From a checkpoint of a small transformer trained on Wikipedia.
Architecture: rotary positions, untied embeddings, normalized queries and keys.
MLP neurons of a small language model. Each row is named by its layer, matrix (down: output weights) and neuron, and shows model dimensions 0-255. Each number is 500 + 25 x the weight over its row's rms, rounded and kept within 0 to 999. Numbers have three digits each. A neuron's up and down rows have the sign that makes its largest values positive.
Before each neuron's rows, "fires before" lists the tokens most often just after its 100 highest values on Wikipedia text that the model never trained on.

fires before: "7", "8", "6", "c", "5"
L7.down5:455555509520495526504491522452501485530488482498545502505501487474557472441494470460482526483527492481505479489512470475474524520512466550533508493515476517516494527499499497494540479492492506505541505499480499509509478520522449495515480504531522524492511547512501557462460481520509471521515501477477496473480482508494520529506480505485527514516508442513512508528519522525479518483476496525499472502459473498510491537545529493499508522504478528470493466503588498463551481451504542510525487480451563538520508534472538484494517469475472505476522511506457500483499492512509490489525552481500520533470479523508454489504509520493495550477490490491501538489507522492539504512482483519506480528468526482480493457491513474501529466468450542459531491469522490539526497492506523

fires before: "an", "et", "os", "as", "ans"
L2.down241:453479482537500483526518559482527472474495513481511480527471479487480488520501488473513483530506494490478495534530479548495538531505529521483477490447514523458500496518556522476503491492500469549499502480473512506468518483504521573484503495508507550487530520509477495444477471509497481546483552500510485518514487481486437496521478527495489445502532541524482510521497504471520516469509451487502499490533553491517525516475514553494521519458498508497509504506503503502491496495452499489529491508507509514467434477511472519509512493515518498486512460488475481578528500499483507453479516516510468497512484532514482502539517501509517469500494512517508521479519526505506494500481523475472472494558542485479463551522471501498475512473551506466447526505485497561513501521513536

fires before: " "
L6.down159:526480478494462545481472510487460496528483490490474544488502496486461475477466528489521508513454500540522472487501472471539488486570476511507473525501445498552504497510470512530473491520522491513506530462498496533497525503483504538556482450503514532510441526452538497519469500506456507474468469455522520477453480532500487483507529515491547521492499489514503506506478521500471453479507526510491477462478530522534504438491505489497491513522517461553565464472509524491447508489464503505478499518489502486525488491531490539492519503468493491510475531499477540482486480499496508478539532504480506506515478519480522506490508513513470470546490503504513518527515538490477491542492484538498480486493468518502534467525463449471499473503522495523533534498538530534474510486500491

fires before: " of", "s", " for", " to"
L11.down391:524479503509518541483521515459473467502511532512509537500495482503507483488495487529502503491466495472514507490551517497535512522487535511524478514508503479516503451510491515545506494539502422512453455490501570486508475493479457562500493477463506479541508500494517453509465531522486542504483501488494491464504518476511510501547562515523539489524477509447509533485529490521492519520478511521442525498492472507511481503501492515504478555484517478494496511462453499537497480520508524506499482476492497524440465486457466507475452463509498487468539504507470488515499507500480513501516484511536490506527509448573523489501506489515531496537477519507508489538498503520495463534534469540477480538494476518526498517534515493451518460516457495525507460531462496499496489514495489

fires before: " ", "0", "6", "4", "1", "7"
L2.down615:473479503467539468541511469514497447499487507510493491516528529479515518502475502548477489523504484510470505486494508511495532521498512512520535489576463533518549492513506535505479457538487446483511440534513450496502475507450476534480488522509489477484534480465507502512519512449518488503539505475492537521487465518534493518538500543499527547519503516527474469532481505467462509451509492493548513522462504502480522522470502528500477537520526488519488474459542510546515472496538514461520476512496508491471486506544503529511473492485512518537486532493466521469501482493471533488541504535479488521475495504489491508493453463452468546509506493505516498526488477490475499534498539495457482502480463529521575520487486493467499525510474500490503516459515511499503529510517484

fires before: "ed", "s", "ing", "en", "es"
L9.down332:539519525541531489462505491499478499430443500453491458473492461504518468509533498552540495500553507467495481505526514486528494468512500490510473527517487502496466498490544503559446517457517537556499486545492506525499481506497528531498478506507468512505468500447488489510524494486480475548499479503497494496511526523519531493480520530532539520427529514489504520512465470461500502480503508485523495529499525575506525503510476511513555507488460481507489496469516494531521500523495469490526543475544521513502471497480504488480531551469499477481488445480501476515496529488519484512511495510468485526517489492468472522533499489484499469495513530477481504510546504477445499481489474506498467516509527492501498557524517481474450509496500509486467493498474515481444496491491522

fires before: " in", " on", " at"
L9.down589:518468453481519513496502479518537506531534523499450488515483558487402494489535528527497475525494532511544488479486548499503476516499471484493476517505515515477531482496507529486528532480522500518495515499468488474484495474507501519510480539508452525493469522475472501507493514497528471497495500534516496531515514470496476514519475453473480510460492469484552441497495505485436507476459564518504468504520464478484508439490501527498513462512510503467491498475533487498522502461532494538524517485519482500475526490506490522489480504509525466512489466509507473490492477533473510506465495549424488545522490481521490470474515514514488521485494526503519550487485487483481487516513470500526532505473538514506459463501499465469533481452541520451480472512478488469489494500474509

fires before: "0", "1", "8", "9"
L11.down577:532497486501500480517483490527453533526490450490537492503482472534468522463494518512501461484535550480462461448536508523484508502506486484504520488481486514497561520517459462501508514509479488503543502546504516499528522470533489478459477487512510518478458508515498469459507514497477537480502491488483487488497498514520500472477509444451515453506488467511472456469497523498469487504544515531523476461529477508492504483511541506476470472512507496484489486493501503512460499449510503499472513515493465553476482480513482493510475529492543469450505488517464491462483489467523492536505527532516487541491514533516548523485524485480571483483526517556474542514511526522538489463486468493499491496496507511516476487503549528470443527472513486526479537512488506480503522480550479

fires before: " by", " ", " in", ":", " to", " of"
L7.down297:481455511500515480497490496484505524505504466498476470505457511467520523523514497456448514493461514455486523482490484540443503531518490518492522480506501489512519496550468495510488528519506519522522509497473510516476513503517532480535471446456468510545480483496479500471504523484493484483512475481494473486523509522498510471443523513512504526510514499473479473512508472466543497469493481475470514479510486566502438497517493472527525526506479449477494506470482472502513506519516491536508497539509408492559527503514529519494478484472493508486485524513455481548502499517478525504513485491540501496547521541476498537525483464547488529501477491524494492502499496454511474489525535502518478488495528558442457506489500496510511469518497484549479480493500511474527531553536542

fires before: "1", "0", "5", "4", "8"
L7.down576:485548509516486462496528501512521467465542499526470491480506511529433505503502525429505498507513489467504493513468494510508490507511509518528440500508527485519486513473502483545531480468524460515536479521501499498527531544478497472486463530489447474504455530457462505551486548475521467487479504500486479488516475537485470505544535500499495527484492542529550513502478527463493518500502469531534482547495428523515529524496459520495509554516500527518521473460506515506519501520512515490512492504497504507503510516512530455552513498486509470475538515499503510469467491492498493512493521506560499506481453542497439497517514482496525528484486486497520450539505499485531477480462509536508492519489491527539511494538512466485522494475520473544498506496470517518450503507506499

fires before: "0", " years", ","
L10.down6:515468527520513481536475514507480468514493537497487552519489508527466474528518487517456484517538466476501483510449486498512481485495507499485488491485485480506546521518497458525492543471518512494519511457473471500511465507480555484481508511510467493498477449532484547524525456535495513481500469480469464513497518514491487500508506489515487528500536481477494533511504506460481451515481519524517490488472519541470504491466520479484518529502478480511478487499503526488446474507524472530470553466526482518487443469517480518489533489467494538520473486516498470514500480517457466529492498514509506488486496523470526431447469513485541468524519513476531495548508486514483508537544465499530495522529533490468508496524551486486497488511468488466466417476467465511493523495511531

fires before: "1", "0", "ign", "2", "ur"
L7.down666:510514460477490515490529466475459488517488477454472516483484495508480524461510515501519501526552484499483508512490487495536512473470499487512488531514496512534494548518483455522520495481489477445507501545515518524534540487484490464511487499539478526499528520523501514559498485494526450487434485523502494492488536506486480540515505510503507541503513533477512482480504499529512480522510488504486547478512520493489512520486468484551522498569486520476483504444466526494564473480456513458501476513469532510537485506472490508468576504516470483511507511480467480490533500453539546536476493456477494454527531510505473531483471523469512519476482483531504496505498504510505486508461542521504486518459463491436520523508493497519530463493457471503500522499494496466524528512516502

fires before: " ", " the", " a"
L5.down552:463471540536485468484486533526503514522507517525493512456517518486470473442489482542471486536509480482503485495477500532513492534496532533517507536516469546530471502456457512488504541476514468479532514503488452490522514477526496526502548483486458472454529483444571480501547514516562474534490471488465454478511493514542463495536509488510498506474523495532535515510498512548471470459500486509441547469464483505504494517516507458490509534553479508469530529484500470480493493473528500464480510500472514511459519516488486528477478473485497481503514487485484505469504478498479521527528528501532472476496511496492501494476508473506472520515497526498464501530484466490519467503486480493487472500527486460511480508504461494477522481516529507511525546504475494488531564513507514

fires before: "0", " a", " the", " an"
L5.down497:464487495491500531550510499539507484559492505534434454498478454478473508471495522500542500501491494477511493513497476528492486511520482521485524488514512479458467512494539577492501518566483480525523468521468492470481497503483510481461549523573503506525528482502489447517500472540502513533465514491509481507517517511540523506550492488498495475555477503512472529496469507497500491480530459517510493476491502508492500507543512503465490495488486496461510522479471518495477498530478450499497488520496530518502514571546508542496502471502477495507526498528529468531511502529487498473503493498535494470508526478496457494511537523504492486516524489484486506467490519459480455485498468507491503504470482440450514492492492520471502437495494496448503535505501498536530476553481476

fires before: "s", " of", "on", "a", "'s"
L7.down526:458455474504494509509497471507504486489476513498472511515483498543492548511429525514479513498456504492474446512509525468518464498500521506520505462525499495460498530508503539472491498500534506484509481519469513492546457488466521477448492521470509507504504485510506449503506528457514476492523439537510468476491489537480492502541491491505510520468479542484467490451517513511510473501535493483497502485508455539485449514525519532467499469510489498490512491523455513521523472446500452524541473515564531537476511463500469505499503509520518506489504526451524481485518458487517458476470504486468484515499499462482578508475522497529476511495526533484524510521480541509482493473455519508493514531493544522500489466520515486481479531520497501519477502558484454470481496496496489

fires before: "2", "9", "1", "0", "8"
L6.down60:441452508506521513471505498487481505533506516513516459507509490493512503528463418508526515465491510492511462482522498465486433487531545530538488511482531522507482527492529531496504454480566499464492515462517502441524508526492479503501515515523503503514491486470517450520480555516485504502528484535484491498499481482496526532448526491482471498502482498549502482526449501496523514477459527490494471510506484505496475495550504529513499538511482526510471488500509478491481538481480489513474483478462538486502515483464533494451499471513515501525504465511505537545543464502546498509513509468500438511537476531499470485526469502488504510490518452508473514507518524501480508589489514532478477476516511483517490535501525483512468471498486481492503524526473461501511477471498522

fires before: " by", "it", "way", "istor", "port"
L11.down333:501501499511544491453551477506467505502502445510481539507479538531456516480482499508485489516501460459504517532511492483531500503512527528440487530501533513535546525456518512505515498461507473532498488490523523559507483525446507501532539479459537508508473523518487491510469483500508502517498467498504469554480451529494497547525525536544450446450488458466506458508522517529528493467485543483518493476530494502503502509506495456462521518541519530476489480499486494473500482510503525458469486530507520502479474481503502506483518516525505496526500483478494513485526491485509467514485538518508494496523491509494496501548477491493480518499539486558510549553504536520511451488496458464535493503486487506544501484500472482503476474503489458533515525540479523477454504507486493

fires before: "ed", "ing", "s"
L9.down130:500460459493493479504512488549521462493471512497450547478514492513506493508497530504498515508485506484558464489472555504489484515500446544497494489529520506469524504487502510529539490494499539520487505502501548502492481476511506484492525512490490475492488483558505498516487517533527470514531509509499528468463496508522507484513515526507477538435479529527486476482518506469516488516529530493555495524503539485488500499495464462475526518450494487513436492489552510500502487497439493483496517510517497504527533488537493470485482509479510525524442483488514482457484464477516458498498534485527484524447529492509533485497466522508528513544532504469497525503494456508511502476479492511545503475454502502467465498512571503537542513513495506497452479477449533518458507493452460

fires before: " in", " to", " by", " as", " with", " for"
L10.down398:516516532472516478512438534536490525470534505500481492510489517521475516494513497440499485494520514481501492502486488496552499477503500482460475489498455504511512491493470516507524529469500492523510478496480480537493502508491499460482539489514488535462497503460553474518488518512536491506482560498504507523508486498558519466500540553496523517502501495490481524483509536513523495484502454523489504482519497537472472552500472543479502528570522509494471515492539495505486490499502494491511466486515492493515506461496488474485487483498492495503506449507506508500548521475516507526513503520585457509485496509542519479520509476544468493512493564514523469501491513502494515468548496521471467464498440524516443501559491471499525450493450513472478463484476477534533488524547484

fires before: "ing", "ed", "s"
L11.down543:530472508511535521559493525447482513522494509525515546496476474474549478536474526490545516507481534494505461500505504489507477498546504522492470489574508489500482488443469498530503504517518500492490531510478507519499498494536501505502513495515463482442525499490499520530448478460454432531492494530526519467472513491507519531531523473514493482512531525468517497550513520478461498509510483496524514491514511494486497539466488485525503496525487561506479474526490491523509497508467484497584496530491498472424530560483490494521501492519494498531499510562490504544532492515479529466479573488493507483473484485486534506526522478502524470505506491466462488503503469518523516484487489510539486521521491497496536490516493511478488485510491482465524522495528526501466546504495486

fires before: "p", "es", "or", "ed", "al", "k"
L2.down455:504477562540491459461475526522497519518497514481496539495443476539466475484499483472534504523473487496507512526528494476489494482492481502509558471489511499518454494488493519543497506506505475486461535500507581501483454536525534497485467522495534557540528500497470518502466475466533430476487502477450518490491513453529527540505471510509517492498507498480512527552479510461497457511477502533518545482477519510498469473496447490489504493527541459493495490567481524440466541484500463480506480496522515506494492518488566491482513509502521510510537507527487484486505485530543501528511499491513496468490491494498525524507484513508494484488508504472517534464522489498488475519461475491460465495450484487515490488508492553490529517528527498503494526536476504499488518494490511

fires before: "ed", "ing", "s", "ant", "ic", "an"
L6.down432:502550494515535493456483508493459508474505506502546483492449500468520507501532524502498450497512486488513479507493516497514507495510538493479461578540515493489497548472469520477531463491506454529523526532472489457536480480525490513522476520512512512488522544483501495475538478495572502488517476541515488483468504473480513494533520505518512497517455510482465540492510506462479485526499501507485504466545523478454500535459523476512527508490494496510473518500513512511562489495470506459493523501558481536483509549446514518542534492506480564511523452520493470470514519446507511491489503494511472505469490509554500484517527538497526529482495539474519512506531484540502455533499464513503515469524493488501507481489479509454478512486488506510508522497511563513511507519517508

fires before: "1", "3", "0", " and", " in"
L11.down396:513474519510514489533502523472463494497494469485500529518483494520460460493508515492519484496476494533535494516505503537498531516465520489517502446510473522502495512491511487522535461503509463521528552557491499517492536520498506505497489534494544499473505512512481487439527532490498479519527555543443484509518525497490464466482461476496520481523524507538490446482503482479506549451488466533525474518495490459419499462528514499478540498534471527499513490479462467494516528520482501517548524473499485511518491529492492467544458514460480487513448498489488492553477532468507487478504483491459489512507521522475489474491517536503472531462503485530516529486524486543492507538502493490538490510474525527519483476496497502493496495524511474516531448517508506548541467457519485

fires before: "|", "ice", "ed", "ices", "w", "ars"
L6.down89:504473529468476503531510411511503522467501451464451512501544519475492520465513445468497438492513437523490551510505552494499519500512465519503450500527481528489511525486488501542526505473490456481519479504461512444531513511461547522508531504513507504467506480492489513490484469499484487514513487543502487547559454483497473499487487554452492501533489495488487516486514502511516460498465450503481517508530475463470467503449432474494457472494478501495503491502534495488525486505469498488509493499517493484552517491472512518455500467508475499502495500520503480528480515484509477528505527499457542522464528483518501517524491483468501473553472485505531458466483497500475519473478498507483513502492497493467476472510481470517499466510519501500477517489465486506494492519497493

fires before: "0"
L7.down43:509495537479543500508504502518490473527436516476501471512504484520506519514511465508480481476534466550495483488488452490485497478524509509497492497463525489513474505541488526518523533478484513491486522492479497475508495501495511534499499471542503507543498500495520471475506496521500526516479445469444492497504475533494506449487500508497501475502476491525472508482512489507531545518514498477491486451533493531503511496511503457462501446481485499492452487510501456481504532515484494539508461488513523477575552547510489513538475493509484528494550502515489484482528476504509504520432517502520487525496462504479480498498506528525477485505554516507470539466484512447536506454489532544480438513488567519496507486552526464553504486502461502486473499513484456543526464507490491

fires before: " a", " the", " an"
L10.down238:578461513546522496468497486465518517499499527487449508499518496550509508546452524488486490515473488526506549439510492510511433477534532485521494474476490439481472496483477517456538491532497516512503486517508507483515488499531497515505456457549480506483482492491516507487484513472510464489520483571498526502540466535491461512514456488507472532515473505487507485546493477537518477511533478479484509493530505484518461475499478466506505473532450503466488510504517473503482500505460466459503500518525495492495502502532497451453481514510531501526500499484507510484475487490526501523463512492480503516482486552508523530482561496532495475522503508458500514469503519513484484462496510474485559479503506485498506469540479471497479444502480526476507474476491528505460524476478471

fires before: " ", "2"
L9.down190:512468503515476468438494540481540501522512522511487505467529488501498527511492536487467502470498555516502497495505509503504445487487514514495528483493497503471516516484506488500514470501457499515531549453473488506487497545554507514485517510495483474505498502518479511470481487464475498496500473541528538482491520504477547463521508527536503546518498502540545465518523498509506548500496528456494533504504477473467520475514538465495492513580495492491480497514501526465485529506524515493527476464476465470479492486503513520510479447548464469505470519504516500534505505498457470503552470514497457504485511496530479526529513482486514474503468524482477505475505529466552485519502501500465463509531513512501546478533527492527518490573462527544482446513474493534551520493510507

fires before: "0"
L11.down386:550497504500526522481550501501530528508504510499480531543506471508501486517525498522466552509467508484487484522483480487520531476476479515525487480488506535518495516489481493555479500471513472537464508467490467520487443515519548457520512537529473507465464505531527526480483514487497519491477543488496527522483490491513532511497483515508505526544456513479492507496524525500503473523497464495490480489475508523483484511548492447486476459442523501523501491479488464509462500535497491482471546484539485517503479509513534513468479509524453494496502509500532554471463524560485579522505515501537516502486537509469496479450493496527491499507520446458495510503501503489499473483473491511503459487495452518476491506469517490501512507484507494482446505523492464534594488480518487

fires before: " ", "umb", "id", "or", "ome", "iz"
L6.down31:503481547546555489515477506525462497489483491493479523500505494494524502492504485501504494527517470496505463528467525495547541536518462520499520474541501527480503482535494504532467520536495497566507510512527508510527518461532474534572473459524508527465505488485509493540487476506497496494501475544524450500504493491480523522486505482497516478544501515513492458566571509478522517486495525462478537482510543503508518515511501556455522543467490531510520509478504503480464545447505540474506495497499471478518481484477473508533501558484504492537504571494510521493490489523493471546498533495491519476526527549535477490497520510525507524503478475527503486506510489478502492478480474540477481526494499499563510505508484500534485536512482466528488519488506525503518536501508536

fires before: "er", "ing", "ment", "ial", "ent", "ers"
L10.down377:494455527500505527524521493499497514473496492539494534501552508510526507510473555502534480517481445482529527523507469496499493480543441483473500555495491485476467465459531500535518482469487549512501483494446489502504499498479503542520514507510489517499480504478495490487500513491454479494496511532540471474466527485520534511505462459483534524517523517497511512518489470491520506511509519518510518471481456459504438493475497513461504496508536498489514505481492530467489549516480520445483528505512536480523493504474520473485487472483510500482464500484511539527487493520454520541498524468536509535505511429488491499457529522520530530551527509495473513496470468491493524540503510533462481506490493489464532476522510474465513468471520498511496495471492492493416485457494556

fires before: " of", "s", " and", " in", "==\n", " was"
L9.down178:502472537488442481490496540534475462513499485540541489516479465473465487470480488458483538538488544510480468496491537521539485482484539477490524494469489461482469492484510544479479520488524481479506507530502527514501516477528523530474504524503543502493456452504541547542501531470502493493499511476477481448500482524505509481523491469517513517472466499510503463526465485504512516493496449506563546494465475489535452494509508496526500524551502465528506467512504481499477519486510512529544488503480523455524487480539489499485528521493486488541505489496453534499523489455490497530478505446500499517517514509492512510495515490484545507511524540508492512530492512568502477507525464553515519514468459509498499480520483491491469490496489499464482489500479505539424509468529513

fires before: "atin", "an", "ant", "at", "ann", "ace"
L2.down162:483489502453502523543545541538523529492483537471534495496511520524468530466442486453518471534477502503459515500490461526468486504526481455530526509493490494499492512476487500526508482464527503516525509520516511544528533452541494491525471509535492524513489512483511524480500461547469490419472496516493497475507527561528523492447491535484495463487495465503495495478484455459492479494493522518500541508474528520517517489466484495473552504527478511465532499502494480468515491491506471515484496490475524489522463477527506513529494503492505471511507483497527453493499477512510513501533517506513471515541560502470540534462511536484473513508498502485485509552525482506535485566484511515497511496482487500460491517520542465505482485506520543496529524502530491511463482498460447

fires before: " ", " of", "se", "av"
L9.down407:510517503456521513525484488472524490529525518505510506483544478518503499514510492497527524465538492540508478468550471503531547492511477472440515502465479512532519498523478492533496497502492461496534505457518504461515493518518465490515526517500462511477493488486496484497532507496508550500479485492491526494518519544505541480486523475509460504544489499521514517467493521489465478508518486497505466472476535490490497521489540476546535540508528532523484472502514528483486518525500448527505521486508439487491516518526486545485459456461475539524519521495493527466467558545472474506504481527517518470495505577514466465466490508481518514517478541547472501523519492486504475467496475535500492524489553519452474472490471491479491540472501515460493534527500501469548509476530516

fires before: " ", " the", " January"
L2.down699:519512488516511486490498480522521481472521494495523456473518502506508522504554501502500496483467513484489476486484484506500530507452542517513506456466529488473485466494514475519531512512502492471543500472461509477509471494482508423532502455543489514482501455476554520537499530520486510486498542507472483500470489507508496484513537441501483449486500478496527510517479515499536546534481474522497520460505478499478487526467441491474516556498453506468427464502508506512493548501494511483483458483473506480441488487481501550530468483452508506515533476505470491520540529504488477512534515483515503520465485498507452500522538545470512552521473501515491481482474480505525519526515451532522465471511476484501465486473531481475507460471490508510502506465514507508476492509520531

fires before: "s", "end", "e", "artment", "eat"
L2.down506:494471504514489513524485500524504517522493477491532506468487497530490554501462495479477503512523519454516439506482504478482500474513476469508525494476522451486487526455527506510497482523453452489524477510473529520514530510509529539493462458509500533515519500488489475474505502528472499499490463515496482502508495540498497508456471521532519490490470496489506514546516542493555530528534450484468511531496463515470515499505496525488512476477502515507516517504519486505543449515525487534519540467529473538527468473474462533507498507492524514496455507454530495521506500534478490518507528530494544559455523468470518522554459484498512555523536487503513549476463499534487518511459488492517483460523484474487452511516513488457505524471477479496495504473438491478537518520530499

fires before: "6", "0", "7", "2", "9", "8"
L11.down554:488483513517506485438489459491494511479453511494509546469476528500503477460523572446491484467470516540502494503512506442547497482530486506475518515487493527527501446477497487519523496509546514504507496490465493545484488527487516494505560491510500467518543549474473464467536509523497529498483507509541514483522503458547462488520516499495492491505502480508484502476501519476474485483516492508510536552484522524521484465491491558488458529522475493456504533504471482487507513526492473488493468484543523554528481540512504483511482471492484546512477507558487507497490508510469457557478514484479497533522459506514525494528506495521482484508474445466471504513542503483513516479511499444509502498511477498495492502529513464538534514501521464505518538518485520451517534492491481

fires before: " ", " the", " March", " April"
L7.down580:481481541503446497495481543543528468505473503532501519504521493481490528495499506481519515509503533525517484493497514543500475489469499496481470529465490508508505498484518505513537531489485540475488474512481517464445489515502487544520534462490506515496417507476477523485517492523508510516474508494489471486491496486497492493494545492460544524541507467450543487494459520488489510484492511507488492511499488536495447517499481427514482497501471551526500515467516486510493484459493497463504483532482482491535485442519475534453538475491510476474497511458522559497504560474494472484522488442528522500461507479478473496503495488516549530488507467471476528485480490481498471492576469530469536500526488474495478475495507481454478467477489467500476475502498505480469492500533539

fires before: " ", " in", "ey", " the"
L2.down484:494509480521519506520477534492486457508463529546495563491506483506483505506512510463477502498529514512486526544514487539529541525521483535504541465474505495509513463495496526502475575521544525507508498499504544520487454497470510481521505458522458518492431500495516515520495518509488462489549527546481518455517523541484515499484511442473532485540500445518527470550485570480510510534470508493489488486512529489498489445505531520506512492500480466478467504505503486477513508507476509489504474501530521516487515481509541502524519462467521520480489497502510482508542485487453527497465500474500506530476522506502519503468533506517493463475512552496442496525462455485453523515499485476476510519446488505503494436460473518506490517502496473533515507510498495480486487512486493

fires before: ".", "ed", "en", "ide", "ided"
L2.down208:558542529531490497523506492511458516492544513490507500470503522463432511534495506481475499516528488499483516495472527487527521431476462507522507530506486489468480516505473531509496493462499506503481495481511461513483493485521514499506472510520468491513483528535510495484482500478487529523492485471477458454457537489473530459501436504500524517479548517462540487536495510485545474519459455500529521520490477491481452534475502524497533495518490529539543464513496529536481473499549477506534463525489502523510472502531489487491517542503503473513486484510560505487493536506506480445546489500504458539543513495490470532510491548513497478511468518517496457513480516488470492500507486488483494503482503501514490466515479507503532486443495509510510434543486527508540480495548506

fires before: " on", " in", "imately", "ic", "ris", ":"
L6.down528:521488474524462503529511466498529468537484516532481534532491444471494519502516497536494495490546501520465479506505520503510467489507487507521499474499496481503525508561504509518495510472491512476510490529448501495536528462520493500494467444507476474491516500502517463518489495460487512445501466487465486491512498492483477505499435519484551481491505482537513494468466503482492521453500477514484495483519474501494549509513504531490485487507470498447487506546537472519482510497519489558485469522526490571502534488497510535512494492530536507471510507532475477487497440511506522554493490519454532470515509500470511531478465516538466464526484534541542504480475494466503466504477533512522517481491536516529505517477513503484435503509527526520490469495526526469579513493512521

fires before: "0"
L11.down271:508461502487514505460542495522509524486476509538442450498549459485523501503484462525474478481487462504505500545482501525513495508483533455534490508506490509451519515513510499512493499482514499468444494559481515503487482436511524496527514512472488516480501497550502497485482521500517520522515504517471475506494491523520481535459493488503486496498461491479532495474478521523537451488513501466511520495492472531488495480504511488508523430480505485491467526454483553524505502504521510494516493496482545497518522497511508453508489441520469507528475544472541487478503512463545440515512527543522500497493477519453442498501502484498512528521499476515530506454555511473480476475517506494462515500517539511536508515484536502499507426454466507459486508505540515507521530477495505

fires before: "ven", "a", "ction", "ason", "as", "an"
L10.down517:499528482522517478546477474491511514510517514498513496515492487481495444427523528530489488524476508506522457498479535518542482510517478457477458557507532478510466567443510524505505543477512484536491502472535503497508446495522525522482469489481485494522520526519489480504482527482459496494482445505536505489487536488491458528548497526482516497482529510522469503511542520471472477438544506486511468476495496532478534470485501521515522512493520535493506510511473507483480510489502460517524503502493464484489479502555508502499509503479502507535487460467510485478519503506467523492521534481457486489482502476490462477528554498498508504540494491509493455446510514501530527508530486477468506518516439466482498542482538509492469473481528514503463432516497466488464485505511499

fires before: "9", " (", "0", "ler", ":"
L7.down182:430502501490461474460486559528505482497494497480471458487438495478496539466501526457491477495519497495542494499507501429494498500478494529507503479483472518517528500512484511496491484513530501497519485535478491510535511531512477470502496475498507545469508494518516510435507479494525490498531496549487503489482479495536500511504490523494476506487499491483509475523481521546506474483526468510527541500507509494527490452466489512461484488524547523456490500497512497507474506497496451463475512497493473497502442481530493513503531493483479522459500525512539501532517466498516511510498537523511497497519555505508494455489530497493501495496475571508459535508499582526536531497513466537499459471480473488444478506483506513485556535456475477489497499512474470471539525459518532

fires before: " the", " as", " for", " in"
L6.down545:493516490496501511523450521477504513483497535489426483464497483528458514493487491476516512515498513496539503527495484505518516534481525526515516498434450511515520532495482523518476508486526482496530479521486525462525510444531539512505467509471532497509486514504500502508492474506498538497467491548504484527522511497457493518508480479535474479479511493450494436506471551497469498475505542511489484501490503522440466480540489515496512511548507502538528524523472507484473506479473485485507512487491450470523520470479518502498495494535509496488501510461494529510510519463459501508491506484521471466507454524481476467568503492527513487475491478535456503453505500491544504470453461473521488494521473494480492488509463512448503498416455479464486515514501472483495463525543520

fires before: " States", "ent", " A"
L6.down402:486510487545519531480491478483499514507513508487535503454496523498514468468511450498474500558540473478502481507491504523530491544498464504493484504464487519496468475492474501551493573498462478488508481512529486525488524492490477509513484510480506468491470516479500496452508501516521502518539484447501530496505504468522484472520464449467481472488458441489478516487510525501508493515509517461504476476482519471502463515539558494503477479469499530455481508509539470503469505526518514495495503443474516526480504483484474543496557515479501485505498501497459534514500490529456528515498513514485515466473494512494486525508505517515479531539547512505507589492543496524590490476487486489490488527523523541472467519459507466503511533487483481518518498492515461488491516530497533

fires before: " ", "ement", "ed", " (", "a", " the"
L2.down139:484509495479532485497468544459507472469551475550483454502483525481502528502432522494501504465487515520519517449511520471484490513474487519491492537502466479504549492539500515516505481511496520487503499490541479478531484488517512509530484538546535525523518512477511503482541496478483458501444510537458488525462508494537499506489507501492510541514511492496513510510522543507483510513536487538529499485512517473485567464458538480508487522518487474497484454482494505474502515508437498475483459512514544529534481506484505508495566492470480499475525453505507488514501534540496476511570498504504500464493491485463551544462469455453475500520514481501494509509512466513490497539510467521536490503461476518470503503483512454520466500498504479527483518489467492524529503523505541

fires before: "3", "4", "2", "5", "1", "6"
L11.down239:455512483480450425548538498478451508491542523497508484478504514526491494483503507510476526496471489517510463517495514499491489458491473528492514497530500479527495473462508489453502474517477541478478477458479470510498513516501506476534502497511469537483560514502526488516459541461521545490516488501499479484509513522474508490491481489495469495482464516490503481450465509481480552494506499497537496478534494463480518472494541492552472496515518535542500527500513485552511476455469516514511488482456474479488537512485498523474476488470514501526506495467510542488478556557466471505539495509474502508490486490501494478505487519496509468454468493470483517497506497476487534454494452547533510472531464495532435515526491473467494490519500490496544535458484499537491521470478516